{"d_mlp": 1600, "positions": "learned", "tie_embeddings": true, "lr": 0.00625, "beta1": 0.95, "lr_head": 0.00785, "warmup_steps": 200}
MLP neurons of a small language model. Each row is named by its layer, matrix (up: input weights; down: output weights) and neuron, and shows model dimensions 32-287. Each number is 500 + 50 x the weight over its row's rms, rounded and kept within 0 to 999. Numbers have three digits each.
After each neuron's rows, "fires in" lists the words (lower case) most often at its 100 highest values on Wikipedia text that the model never trained on. A number after a token or word is its count.

L2.up1090:445459581582551524493543531612515495518518529463482477516614546459530521500494507582479485456452517483555497421506552444535494494451500530429543446559515457479518539445439514492518507509520494523513483483525455459508499490496476517518536458488461515464479528531493475500462580458518508516530481477484432613494388462636412551586507456430446616527440557516517432498575437572418534500519498541583369520452570519591547412449455458580444468455531591460434550593466450438412513455578516495532521553494427549465503527507370557452563594526454459470577479562514584471490581465553524537497511472577466395501450500417429567433496502545534502453493508504489457492559529558603523567480538474517520442505446488580585492400584620520528480486468471423626522467466487546460421447529436
L2.down1090:500557493505562552473487439445559522433584511490474516487550451534516582613423452535480462419524496467531503498444494541504474473430522528462515522531471556498359448482450664455523536509572415608486539400545509562437488497512395513587528493580459526453480553593541502555495494443444544505385451523452517576468465417578477568564562491450461586504522567529523492527490491518462515482479503508527453452511480464555677463483456453530516465483516583449477432534470482481519506520591462539439515501468500538495480530521425597466593522533357540500452512499621476521539545528446582467489435471530493507437476545579448520454542548484518567505445465441505503619600491549506410453444488433496484469492525426459475465424553517537482544449506462390443491471446515451526491461355445
fires in: "that" 46, "you" 5, "date" 4

L15.up330:433448517431458459449497525505536469627562541530510526536463467576521550535474462487419457478556450435473472474523501431509600559505522444472500568403479477526564561537515469471495532497474388403522478433480438560507479548524407534483468456432460521438498517527560430461498535505485594462591473457465468466461543576477494548477489479506610421558431425369499479473512464438471484401486503497538584400485515515474482473495520401507489432551576507492517544595499514432523431562467475560516418452397525449480523460402426465625583515497493468477528567447519440450520429603444530412501517551517504493484504547542465589511483534522441468541533536479515510407483479589425444501431509503476551427460530422522573462528522508455586530498549589386396509510457495501501598544520571
L15.down330:496457562495563435498401503541504526523672561525460545535471548442473534440465540402518507527513467449447472469586537439552626537493563428525575496424502500530556488538489454521498534527486485408456446451537531531505405600437482506434492458473449479533547469508474473509485548549421620529465510495439532517379490501472489543537479483497579471522455395530463489470527513446519401414470517513550613436569547460574414524500496412565512406488546553474470547593540436432521448432506498565481484468424509538491500487366463411602592525531493446478568509486493460489561414583500489407538490562488516573411462559548415525541481563538463472504533576453481542450521524496598452480508494425496528568547524456569495494483456562507440414491558563481485507505538500470504544461517598
fires in: "a" 71

L2.up162:495531531426524479401544465551578442462509478461456479546519495526356501489462445461433472515455427546447429461532485507531529553367402452469462528524446531477521550451562543500467457374426515445502496509453490489497461574501492521463559457512488478554538477512531508412506625608519473529617519544485444435537518475543461525497494542394564480482439418526501480522531571497450462525491512594441578610539398510422474588430555495544538538539464489451520545440506469458465473512436546504459519668492501489430476548505470503474520552501494501480453483486513557511537550553494455492440640446500501559552573457455476523468518577552453495442634558590492540509492459480526515415569567500418453465511509581501501518516457461581524507494451520535480538503604527469463481461557450
L2.down162:525516538436498382462593473407525532482503540486491454556481472507471478498655453552464427504469467478493407424564393475539523493608459436494484420511570540395532530531535534499552445475461504517459501550534553474464542569513497442458447495507557473419557427573568578460551522565500574488518526475463582401554589526534420484509551598478517574534532496555391464540579553519466485604370492522474599574523445502503430537526473532471532623474485465530519496369393594538478401496452531436485492401539479511509517559496461502526465558603498540545515556459550470540509498515514423542474505484524498528511499402532487495527510559423516547469486507500498473459454463442508509546595464476487467593538539529522507493478466566478445432516536431570554491506556454525514405408499475
fires in: "out" 11, "away" 10, "short" 10, "queen" 9, "house" 9, "outstanding" 6

L15.up1431:513493543461571497560551413642443492534546563578514500440553526524522513484498511541453479441520360508533555473442521478453450485515516517634506448461529486480459544447508555490507629454390551497462548508524563476486523539465454443466475514596505519549567513501542565540440478545401388472478579466525479435598532474505504545511486446445467553505454454511576463497537510544494538578419485487460505468393437535431540501527514491466505479541551448554588432523554562503649491474514502555514542475483548535423495430538435446491538480479503577460413505537522409482481468528555554458473522430536532441541511512452378483472645496526518455459543498536570502407555425463479554449461576465511519472535469460484507489593494560507454431415528458558504525570539516619546473406535461
L15.down1431:493558538500477495457449465582557514477521486461493437500465508474561517487578500485515454487489514533493434425549486450533550503464569418603458417458427476526438464539495414479455462468480501408409537578426531386572498593434435510553538582396492549470480519486446516482383475499515411601492430538532468422492504535514523574465456511467491501482438463360454510469536513477423522514433501520573505571497454492460431476549588564455480485477486486450472490462517473508627562397566521517517538524433521514483582510488492569511500481586507519530434441506462550593529404438551559512534429576505455538462431489453494524456617580531522455476497474536521484510553500432521413520403451564481530479530535411514482574533420527418549475420542534509502424599476529577549598512590452
fires in: "as" 38, "a" 17, "an" 9, "is" 4

L15.up1147:471571474451555593460506535455450441477539499373435487547442541473543472580507541488539440468529371507477499444548495448504520464467495457522471524496426498405450529520497442455445517496588446577431520489513508556494624553460446494515426589549502595499478469565536542530522502478514518565563529416481476463454393431529562490526494558477553437481498440549428467610537471429471490562453536445443576536574443510502380482477440462325539493514492489613438561453509486463493534468540587470480473522486502478444478494525440507574554487478501488528461489493444508498532557558500496416566533625429502478512572604460492463485545626479530454438494540464536587559517522532453544518530397517493489497495519530489513535531446539449478558544511536492448336402369490464598487472532468
L15.down1147:539490432514473439509479449521408502498487509482527578535580602449414532507444470520517412482416507524527435570562466535582544529443544544434490463468578461511516381457555493528606509533438518551535439568570444477525398428509609482449516514510542495543567587535431527532425534449475548437532527552538540549524514482482522456505535345450491511489490480508529492511500539541589445486510521489521505546532492527444544512555508523481496666489580452424557381553558532473467352418556405487493548427502515480497422513471541549498491474553528491517561525461584466533421530555527541573455483550538448523420465459510402571485424419473459482497517436527514458476492544487498480478529506575507395407520445512525480530411410450439508541506409511482634533555655515393538487532470505
fires in: "in" 25, "to" 21, "summer" 4

L15.up1461:522542605432529503487553463403449518525565461351472471498510511443573475496566506404488461498588438464448465499549561524424419440518534472472546429497509468388378433416403460548610573509526440518445439465588501456412543482499450534428477502511521504492509520590503529561489510506435438430540471627531493452413556453456421549498500442522515464526461504476539429607563463463473469550468457523500506480495492458496469452552441584402596477509459490515443600535446577520511449537606540525462524497463510501523458607534477466510465606509496346561532463452533478406474457561472442464516488473494538600534566418507472559526527523537546584526511490495529506469488415543455543457485452512579594506541509517555465490549420507487547550477500567446397459467496574527547488498540550
L15.down1461:562443565541484474499587501440489533532500463493493435544615550487513460448584523532483478494464433548517526486483473579520482528407459412544510467546567482477506446533492392518582584484495468496485512471484512563434467518468527537547582472453525423523644435544442573577404504554548565426492425542435468468537500462449423500468450507601532470614516473555504574559466494492487518465481525560577470456557558422558428476514478571491495490581530521516581502500440551538512486520480492456524427499434525429477469570496536526519484427487531472543643435505437486479501463569444390488532479537515477535499555545481483543468525500462489539521517543551601425485443403463543536529451470537549502480534408488539429593566523569437484490476499440576563477386511520448487442596636416
fires in: "to" 23, "not" 11, "still" 8, "never" 6, "t" 4

L15.up45:526415531434461582549492499478525551534549546488560468501496520462561492574590461516541486559464472435475536510524502314516512558589467467550559456496561536501576535470455520508411568438446431457559519543481507513504583496523502459564470546456481451421465522484493473581522601425526496514523441557436395518486489481476580510518430503540584498496524458414537485447455498479527558515493561497459548480464519555517546450530551457487454431573488602521505551569493428405533464521428513491523469503479489507516452613510454473481548572484518434482459521481506507447555511514506473476478481419396438469531603452456513552435539422490477492538534367419510434479454475575467361478458422492594609506414472454527457543479508518412439552590471571426517473628483522515411566507499507
L15.down45:555470533463486567546467550564495526621634500489580499530437413537542580612448567547454463464512520477599548492567505388595511539550423406588607400604468462540486551506475462473551487491490475477487468456414453508530516469482444485496571575488461577532511435472428497547524471526522386506454374481461517475521461516398508494462568540422561462501553516523480587540577502471522409466493531538561541494529444537537491504441512521552397596531522477501493541488448568507415511472492557493520491430479500541527584565479564549466491456449468545550546516514417471518429426500537461446397557556593542481498530519417527444515531546537518493544502436370468484472491433493446531554613522538450535518449558487458436463422597450500447536435488471543511558555448507493457471548394545
fires in: "the" 43, "a" 41

L2.up394:453515512523486494508588426436449511498423464507541379420534510548530505549605494574462567517511488558556441465417419459506558411466571472566447474505552482487463546486515443553482536490393529520466485524628549611411445580398471542516421570540487431421494570502568430506496448481467573544605462443397539465478439511551497521512468498458553560506503548520501452524458544463436520555459507448470524475521458503435558471486491586442475529430364500502533503570557459431543414473577435508464472473518452421470503532513526558472510601538468433531573435486566473594451415360405506484535518497466501465459558521514488540594475488564545510527498531507572429506520525562554450480531472500506535603493461420565544510531500456531516530467412416480485544486465527479497486551463529
L2.down394:517493571448483521528547537493489509531434472493508474483518533544488510569465435473558497473567431536532451486526544407493416440546530446542419520494526552536495438505462464452505512418463474515488488537484534543588513514453457619473497473592515517476459474490533363443428422553533545494586474475421526551434443556540474500554554517492548502476434509503436475560486562483426495532479478498485457457502487449610578522554513459443474479462438523509443489528535491501525441475479441500375450515523550450553473516491591536559489553490438418517592495526525482460478484378398572474463487557451587503465606565526418478566530471470583512462474480449485469588483526511478443414462606541564526472502538451497564528517382424437409580500360479569595490481616404503444398478542588
fires in: "all" 35, "british" 8, "roman" 5, "self" 4, "allotment" 4

L2.up1552:554480471530476425554451433573542525500491488546538452479524495493501544437510478504481515445464384465534502452427550523482526549460505447551501440459449473535482501505454511534597604452482383611577552511444525467476561425486500505533505499549484548512548463492521403572514491514515487538446524450431499540533531559502484583532476517442523480537446423454425483462383448383423470492503468505507439566518484411558553424487530536574493477575497510488483454473364487371479546497505583551446469476556515548465499500455535517538469497516516532489453478496579547487541579519496495509485691530420508543462568533563400475530477456552560514542429492455558486433543463462460543492542459565481589447499443524565489541614453520496547454411410536435541449458551447479605498439497424
L2.down1552:475541543498521380495604452543514485488480476564473439511550536454492548502521400485477478548468400522524525483595492514498402472472392571488535437461490514513479507557504541514615494568499477519531461469485559514532529486512535393468588589532474546496525418424444469506583431467403465556534490419455516547460515552489461497533436504517441430545504477506387459487479505360421520581507551543462422546502482396492484467539542486483543507662535472550517465533437481365492530501556469568456495512589447600462514518529548463506516531552504558488495427516445583558548561564522436504558556475409492460488563527500504444516494571516495434451441561450549568565542494457499503433546517538530580509532454516466497594556409519420547350488453560546530489465502513436522517447552525
fires in: "first" 36, "last" 16, "known" 13, "possible" 9, "began" 9, "initially" 5

L15.up781:429502638563553423443527494421554589457524539524565536449465504500607473488417585472496566450502434566525493436495481426528569504453459577429538461479577468591640507486551470462427561532502500513509507549625532469449491478471569429497545448554524479411418548535538501463487551416507540544478569469527584522568506589538466438585435502523509458546524444454501522542483511518383494446474535610505590464531481438510514532511504524450606554595521509482506493499460490516486472396484514486547441503464515551466606369475512491531508594503432474477479421530497508541518477520584440458503404464462498451574480532460467593500424534472488473424473550558489437432525521576425461428485520464563503439529487454569440441478501496454577506460411560451484479539532585607454548489503521
L15.down781:511578505491583435441496487537406516486457600510418620470449510564519512442575464509486539457594504577533516521613462551487446514479430517542511480492502468518473517532484512454428492494549540567490573422523453486427441483470398519517542508609574432508590500522541497541530415440542505482446496477431530492515508514471502519504476575419495525501491465417517428490460599451432552514518585453468652399482514448426487420474478526506546477441514475477562538595563518558433470557506488542483575463591419544533613553446436505542454454581560496515499546473542495577527566564567488544467570558416462522558576460478489431497578496440547445432689552386493421546569565471539522541541443484518549557488466445480501483476511520506484578487509543522417440492567486442482468483496504
fires in: "a" 42, "an" 13, "1" 7, "auction" 4, "minute" 4

L2.up733:572491472516591422487368597558491370560530483463461574396510442453474479587411611557487447548453554437474481471465470588451558475471542513470589476483452496535558490499476482500536552519517527518465575457461457580529396543457441435470474458559511415508479487547438477512472515409498494566578511465553445527547415402451478531482454501508549555660476434499434465458507551589514518479519531419471509488476463458504492379479468500468461517544508542394554431489601496546457537474435383473484558516443531446524547447528494485476472567524446544462554448527591472512593566469502456497415519559479456440450480465500546522500506501495482553554470468525516456418549470537525351534426484502482500446575607517375580499467494496515541499509485471484533508493488425457487507542561435
L2.down733:482430491539572426478426530495586501453542438534505515553477530475529411489560593562493436460481474411489430487476509492519477516586501498417592437453531533489531533513484588537470570468509553476489585438484439482559559587486441491542537507478510538630501436534522512507493436457493480544407538546560491470436422523423480462472538431481497618485543472541440475458588481569383438500444503457465473557557497435475515448520517496456401542538535503481524513440577534542464493519425460586543475532491412447501545426556568462537556526494534578520581530346552487480559488503503381472505483498551440559378530429508505519433491437444455543490410502478640507558440510495447554444577514512461486558381395477472523486353548500468409556402508521530589544433507448456510566521635478
fires in: "city" 14, "release" 11, "date" 10, "land" 10, "born" 8, "votes" 5

L2.up1545:467585525492462505498517528631529513465453549431476585419526536496507583489498455565535522490440506467499526396463480519501495538535609443425508455508440538481569419433509509423457573437461476582518488495534554614486482564464456556446516503469551458544515576595500531596460435548451502378478550465457440594493429506508565596569454470590452442583541494523465598478548454464520453479563458445507542481486485437447476460524496357545433491517447555441518440405606495514450473564434482448536437493505594587485533479503520539526473516566529539431476532473440478492552586425529419556496532535522542558475479507470410485495483467510575404506474565593522524497468538479549467489502536504478455497583562542506531466549443412527531465491381463520533495429461522424480466500451424
L2.down1545:471474454483434478551477512547403463526600475574391466408508440486491544548451479518475422494524542523593480501609489528637448538528491446445541480571529501486459561491610577481474560497485544521622530502496541470474525449472443605505449588466450399499510563526507501492540494508481520485434457438483513636513582483429470512533368441569413518445397485535504578525426510505539409533571554537534540530526473507454516504417537450481461532538354534497524490487461483561525468570511485434552466565486473533486472551470568424511429552533611536487418477568496510488523512485444502477452522476518569483528427536538433606566523499471484473509493432583436618428580504516567440435631458534500499385507455525508556492467503450576389463523487459468480514502479481477507476525521464
fires in: "were" 18, "18" 17, "family" 7, "went" 7, "county" 5, "age" 5

L4.up1587:478477624491483459398558489496524518472451454476396428430486469502480511469480466531486395506475533395447487478502540513489398493569454578461444423529526452510456532517471523507432563387412514556491504510494458474524455486468443508512489587658432450442438541447487517515466458489548517456497519536443468515592549518383516494519538412525439530592397467638507399496551433498449494459484468435477504510531578555417485484510533534579510529444515455640562517530517442490487437505410446489573449482502507510388525510466533541484578571492471521607493485597494559532445408518520470565539591493562461562493518564521581512502453531404437515477554543588431510486562538519510588521482538520485500493553520436477458564470561571564508542421426490544478462515519526532539458524535482
L4.down1587:490476474544450439471589444547451559535454536543469503338543551426511505511454559514493442435456499481534503407524600470492526595490522568478555517523522426481549561441447486522450419493517467522470501550468542533499485523535481461509512561488464430457607585454494495442520500461537472466519493493483623399556549465595587538497534462544418496517351501491456497491603547392424512487508431470436555501352443415464513519451532516476444547518537481542545480556434577498579424522436417477461558456489557533443503465534468496599541573502482422517512394451536461460445504567481494584488511458647429475561483567491546459482509502481467458484546516483482574483431471507410535506499445503481539559506514501472475477535552639548513474447489429495480505450592544405488520514504485
fires in: "is" 42, "information" 10, "outstanding" 7

L15.up1066:616492419476480508453512498459462531518506538389479481484446476498543450519561477489548519401428484418461541466560511562509499457492554532436536506449513436457540532542590501495506508475394467450562509395485502487500536497478499647409553493545542477514465506496514522434562455521556571468455502506568495471523558537511516447520587493428521526519465491559457434507573425531553521600499574541516503409400455486602514463399512497501506477511515537397515490446457555578567448612468487498527517534531550424516496525475579485522525448574473487556489512520487460555523465531358513406540554505612383464514597518573468481562543468434584470471628562558496558539414485549402403462450467501481513470516614504471478459534528512422550486538484516424488446497559523525477486508524480
L15.down1066:527464447564490480459408545471429535615467455483518468470585443541562518601527401488586475407440524466385509435525568582501451517550585465478564556499482440573582457531575474548486430495506474557441543488505519494488482527413440514624574493456513520533590457479472477433395578566554468528475582567449493540476513542493517481541558501496585480561434466628474567529467474511514458490465506543545494445520456456562518425525475569479471457572423450494485544413441571538587472527493464444548447457522501538497496486445565558468459439551562559488497518482489474576519573459430532444462497492596531507452565556472488523477445454402465571543448544465394533545453564458468535480586408585538513482486570551516548375503510422473531446450432495516427543493565510448447453397499489
fires in: "it" 13, "club" 11, "band" 10, "group" 9, "team" 7, "he" 5

L2.up1443:485561609503536594365555426579474464458477442557398562547548494498535559467457524469536490478526462475576516536511540532501490438530521491554488413549454527558517536552573477425471435429584516510550545521494529567473523498508532495536410391384431497487527554553481544422548589473622494531487521511475496500427490476556516577472502626486496533551510511484476424450417479484526595533469524488483455570529503483556521436522503458469432549506476487502507469409556527441428498533526516544493527492507483478553453579634548500508534471498584415496510507538481576513442525418440516518460635493571485524530478511457470425515491559592467446498555511548449505418538481529517486453517560504570554480442492543479490433497513454543547536412450466450404513456476428551469516598415511
L2.down1443:444570591480578521401486498500476462404432453539498455534513484487554499548544586464553444573517531531541469469561409469564508480561471543430545413426450558501636451587430507453508511420481446572468589470558509551544498436459548390562495483474478460482440541497509464414526502526573515546483506530540532490526378408562426598471492507526496431593519593518545473524513421504516485537440537495467497531572412489452535490548523479518552588487402524488564459432464496399577509485508541542423488469477480414400477560487559520555517538551535436530484559472461409487543498475477536478475549515490487532523448425458552492481522524514452487564558470591515535570407446501546498493431516520466460490518481465559402475564491501553505492504515471435523501494544536490495537513377451
fires in: "day" 18, "year" 15, "next" 13, "century" 10, "years" 7, "month" 4

L2.up131:529577448482475555462592520516457537529535526527468597552485465426441491477556523527530551489434495539454502410525456428522495503485521501551437460478467464534454595483539571506569406514479592513547468410483497478496516445443485510465489477453466505542569512571459547497525432441556442521492567510556461488522422492434494477450442432439507498433539525413563542513458458473441496555603498501580476561554468523433666493509487523449498371470587480462429454520438500493471465493529493469505538469523484479499531449446473594425485551443488492523492589504484591474559416430530532482493472649528501500480574481488420463523490550534541586551475399435455555559479540482469488471556500402463558443482534501445500443550470498535475482544597528397567582455466586612500457407498628
L2.down131:593527462432521546476504521464491533464539508447520521557483436416441478473522591612525401459471499479424495450507472504502424438505500486446465474537475421515374514498446526517494480504480559505517442524452483491448525501424530550483604567533452434537532549465523550519575379416561496571489544490489531501497489511402504505474525477430518510399476515490523566520497441472482403625586499512515459447477494445533530557503480455587512473521534450503548489592471532529451403511526522536546515518505494506544425491437537549407423580495486407471487475437510543503596488514528530450469483515567487508506509485455532511416502590493502569528496464512430554615557416483499565512524601403343506529427521465404397410496547593558511474508558476525477492467466626560465420359480583
fires in: "which" 71, "who" 23, "whom" 4

L4.up1595:434538387573456523501459455434528519603540430425495441534491436511505478601526469585509488467476492470489473428455487477488470512475546575554511519536511486475521502547608564554544536487448555474536538395443482576486447400513573565426476474457462531456450545454511473498573519509547558489562539555504472462375619475529491558502601547600522525499461501452504470612496521421463497612451490452470398583508481494441444512466480515455465459530439473452572448477459477513595554496583466533597417468466496504475487491640477503546481490519491556503488614512531547485520421483494494504427504565445504538530460453540437456516495490464436523496543511458511515435440534529499487453451489467484404478544566462434473508532506438570451431430482461415521422486493536514496512544529473
L4.down1595:557469423566481473519441496550490481508521418515537550477511478533494587594436481531564560467485466508574409547544482602650442562569420524445590531575491492536483455532534537511521480440521476475510486470471449496483599471482562408522456612541502499502407518449513508468487500455482485579411530517430472502419555393480437449565465467537569500493551483435373477540553587470416507517460497538560403474566483548488547448406547452401624477556468453511571481394413458512534484530533464499474430469538489472495443540486576478512513514556494477481497536488583457514413546611509478487578520510494471548506471475393469543474529456414446506452509523540420523502442434485473464492487451472525534536511390558525516480549523456465440534452473529487466463470535413511534487545532516
fires in: "team" 28, "series" 18, "group" 10, "family" 8, "department" 7, "du" 7

L9.up1083:543605464468539538548445542475464510481460521467581500485434477519462554479533526498466503508536452526545532597466436518501461505450531423516493469479410489468426485482497501485513496408506435532498483555460504469453542546542456467542517563584445578485438450448503511462392509451631548451565499451467462424573491511469577523473484387389493503475490514549527490586556528464515441614459560501513469488385490557555498522499515493546506460448449604516542518434441547467518507445506567559576387487564466438509552482506463513476516485508504418519474603525506525536525502448467571398555530611544460431473434657514459527514434463453506488541560555581464570553422553506484429513400515523398492443535675558534525496521509563587464377501574553465569515540479503419505471559503533
L9.down1083:527436528428462505489450480462466589549572502461425571548545547552535494525470457466397455547567506531420502552598582574503516479543418598503494513477523482490505522486561471589372481483568550433512454462528577572488481567430596466525496522500497503526586582499504482511488550574447503535541483500542484569556532488439465462493377469479508480423584468532424519525471515562515590503451546392496534514545427558443542472433540531460553488494363509497533464503590582524495521481479500483440470423480570581496450585471577553483431465441465492383585466514600439506490502450490511543529454512434452480544548556586560506440526524443458437470524490470488536579422454483524540510552503530496511515572478392474446456374526522467493519536439500533464494475547483516590568488516344
fires in: "of" 26, "to" 11, "from" 9, "the" 7, "in" 6

L2.up606:494491580517504511506423589529646431505461470435498541577493502554498583553485591561497503461452512464467518479473572545489541503493480618597546473505433519431414503478508460504501489440478456557447505487515436448439490493496409528431516497370552484520451533590463598527480461460575444620455563470413513500486534423491474604626492575554498464445447558478490513517586474488486432489484536514518503491505541582517548506508477564479445544478487541459537506412423472608426495568549474438530512520423557537420449499478476425620545470460476433517583494529514514410486520460469439484480545570476454493459434535458546548463513584507455479458554428449531483473596501557392535531451543450492510497431502486463536524559480427507514337501568393523476492530453533616440506464468438
L2.down606:529576632476558468546374501441503489436442548579452569535457435425514592548422527554480495455552410553517483462452478406581442516525495514510490517509535528492494450604492512568488516577463459468418457524530456485445509532458485501509393531465550492564446485487421575514567446509445375458462435555418554483553504517477381539515505539529549572432527566452537494532544528603457537547480494433581445516536481540501537462473554520497443548504491493479511441558462443498441461477464564476522490470627363504450446558460554430537637554540563484517485493481506476496428484502555453427503424377462543544502556559484593425505548485495548559432497423471601528482419415544494539412466455497462456524511515526481598469498448509538450447473494560496587385482399538423516457492506451
fires in: "day" 16, "year" 10, "way" 8, "summer" 6, "type" 5, "country" 5

L15.up367:539504461507497484556526472498473512539465577461498508521478537506585563514413459483545575432604412404473550453451500503416492479441441459601522494562411484487570497415464550455561464528442447560500512555481437478517584462467409579461486543465488533492420423590496520557407539521492550518462476476508531507613499489507524530486477590469464518457492464462502556575562421437545417536475538481522544386548509545458447530507573467534464536529481443580441446470496430511504465510525595601596585546455514458510447522527498374569507566548406504549490595537399507461649488572482527442430479477496484456514550462428458541548497463433540482540566568481515536448577462545569442472465548573486562433422458456578440494552496443573485552535448490470450470486492563495499514508564546
L15.down367:549529389456518460525540498506466510511482544511567418480532446437534602616534522515513511467491426575455479572519522486489603556463499487533541487499624458560451439540495527484522549471475506398481419569434545472479507527534549346467486447392615448418508597494390511439442589531398492493457460477524529550499491512448414498479463414478569460488460600472487393466471522523491532540404474544511525549525455487436513416497527528458540458466524527390513591585575553491565486457501502479483551474507551461486507460522503595515441558498477411376533421571464479434465432519521507494521518524438501449434426485477564606538517526512538488572533486491418515507568573502510499536547444465681505505524490486482412570524454607520476466531519498525573516541641514439497476484369463
fires in: "a" 44, "no" 8, "t" 5, "really" 4

L9.up105:469485511550528528374503556466516454512423459485507404525456513534450491475498525487489443455464397507458390457482487407476486521524572492434559567486532521461555520578516426450523512520539423533510499602414463501509498530454493432487489506467434540592486543498569456544472481501456555599566584490467453477491366466445500470511470541501560537431480456409523474410466414504441527496450553468549610388509446610529541457492525539575496427556507491483488486561546484486481496598470593534555466476478511476398490396465422511521461504435572561472525502542480528467609521658446442471476503543523370446497544485501633577507459462521496491525521536470472518407546506573477532522425415467467559487517485484516542481465445533512548462565502462450447386476542489422437502503494469
L9.down105:482546513494455484506494524503553565509522571545439509472467464534455558495501424509520530469345513580434456469545502366545507470495515476500515438536486429612539545488500420516419550511394449435438427485505487521572531567569453528485429526460587524513504528466447431524451476530507529525419451488430400439440478483524513489442515509522536524606483408554384527493574519596432430490524470469504587554508458350535434459578551509448527450489538511443489469518626435492529378556512491540544464518418451498430492505356552462467532527491554517541485470558526463465520579526535520435527564495529411515468499458538553497530558605517414453527548571583445542513531530513521568498488462514511582577548394431484482461485458492502404474527578482436496617552544526462542435533474440
fires in: "a" 46, "re" 5, "is" 4

L2.up38:568553618489492528528474552435413505522506548358456399512498486529570607464488544508474489520548515576528483443540495504432571567464562482418547486506491566530446440484437532565468488430559516477462494532482510486420509528468504449465483487497509492477520516573495427567517488523430518412452454437518601542523500504480432480472498476396529490458502426531463451572618471487406471615484415606429500515548477526505573498436467501514443603511437582505418487473471645477527409516476517520525536497399573437485491458536503476492481546455431506463493441470570482424433459481518504497458436514464599495410537538486497564558591439499528480548526500419455473469487446553575505489556483526484457558514451510602456445525432489520465560456453544518593497470476375503442529551488484
L2.down38:487459511477618431494507476402443537431486460476472403543521440461461472544380442488469502390549536594549468446535490487508500403562502469407468595568509530494411445485498508477533528425491528543408533497429539473464475593439434487510542411507496456403461481530462415497536533486448584581448498425437546546471518465554391580522550541437471493648529424437437412586597505534441465524525494587473507564606434535455521416478462552472492459520402604483488566510492496446587395545521529550477549462509534408425510490503587507595456534544540531495529448411558473432491531528549464486493472476454559494499458457465488580564555517501546495545469491505514489561443492553555486459463496630500461546502484453520498458564427560552512532471512549484486529455527446525478552524474569
fires in: "all" 51, "kendall" 7, "stallone" 5, "allies" 4, "allotment" 4, "overall" 4

L15.up1115:444533489465577455542612499412535418533448503493514505456463524503555497473428506452473462512451460446465495499553520515521449523494544573566413446462542445482407497482586482458486478496470551565515537492432435480542461500512480461499427571487479418439448508532589473580515494520477501519519534474638496510621526527371554495571555547460468497414521554644502416566551577463453516459491489452482524565572506504517537442537461541464532479592485443525527503545558468477514490432432540502494539550577447528396602423525539486483552458429391461487448566589544526460513465497587572527432516489477472380489458481484553360475470452523509552485441435506493482539526585610553600474513473535473483520471502425460542531619479447532500479486489519582456435505552480420473478562480471
L15.down1115:489542585488476436530467499443489538404462419526562563480488544503531513538567557494468539539497465487510507519438610540591524479563455500462392517637536565542473459528562549502500419528535447540473483550592515431532548517514518403536576557506502501518445543623507477567551456508494520422473478548402560558455504476471553453527560444476427536435454538513524546501565488556480564400638483504455456460560490488561513532503563560421526536458429431569506410520455613497538584407429457512425465518561479559524549536593530504503437505558396429509477528510529477478397551445529481531495457579492576487474457423477370476511460471577435587570524502578466485618568498511531420502551446563497489512511522464437481560490499518485477419480448573535454457479391469516515534432548510
fires in: "an" 72

L9.up487:613644517539575509521557532531592503534611519503482562587523485508508467533570510534417504531563395589396479491410458521453468528503524523422475476384481427440523429530462493525476487558561491533522555437641477495501490520489517557556470423539478545456515546465478548602475499504559609582555502531616400462552522576418512515549426553569546503521446465478527483519496481447597494462448473467581475438425510572500580529416470497453513477488432488515452542435526495526556541447482546407555498512391558368507490529520470533481513568491480539442504448494488493526497525522586572434527497571449466463420469469487450460439405442515484510525553447510513508513467567517515586454514516554489532400554582515499537518505514481442505542515532500416487435502533447533422470439559586
L9.down487:509482513406564466491547507522540560542471542603481558487452428515404576508472525517472420557578422470404429505475442569538485521498546514607500471577507446463526411496526465517491479522434502474565502466494475429443497490532492442446477481496459526537560508402551513555460489496489459519431522496518572506456489516439447485489583566566492537447438515415542567537511567500448480456559454567495525423538438466415540556451433561486528495553404466536568481530409472487427461505531526475541582520460490441543426454554547476451469500509468463477417519575488533568508460459514462498565530584535532526603477430369471552548532595513521509552505429515542517544436497466477501488525463371499452490514464594501543610550429481501552478539561530482482433485520546408561501489549561
fires in: "where" 15, "of" 14, "united" 10, "who" 8, "which" 7, "named" 5

L4.up750:551495446518505590497554463491511515440483525529524514489526551563501506455475559431503292408478493496541477456494528490500516475466580423555544503483534411511548521600529420492578523480579561570518592484517452503547491533485461494455507448580473508477451515424414453561482481509433480494573581496477455524522466495483519520554515505521576562676525476487534466509474492491471466495513465437545441454475489534488525421512450557475397591556483506490511533482470552491540480516506491479539410570539477509479496405462472526494416538483467454526505430503512472453541532583539446490519572504544534491457527451494471516513533475478424450506442500480594507457559513479478576499426464518549559521547497557595480545400504433483543592439515467486512463541534470552529412438415525
L4.down750:563462523404513530529561359530505461507441481508495609573561634527466486423499503490482573512486471497512454482601490552513412539483524502534616558521464503589451465477507419473517410520439467413525505490446629551468448479473533460567563515516541540458555516442424419540498526538490541479491441462508502502529539508577434518525450521520474518609560555537476473485444504440475446469547510556483452552583546371522510390413488547506488523512566409425522521548496553458529464502500468470399337441488472618437456458451505568522419493527563506514566500552468451534577511566593474545543523466499519453501586432491571543448475482548522547529472415493490504477475487458495424457480525576444512532461486542467412533413497559551480538420453434447421514570462626498542475538519475
fires in: "date" 19, "first" 10, "ever" 6, "came" 5, "early" 5, "began" 5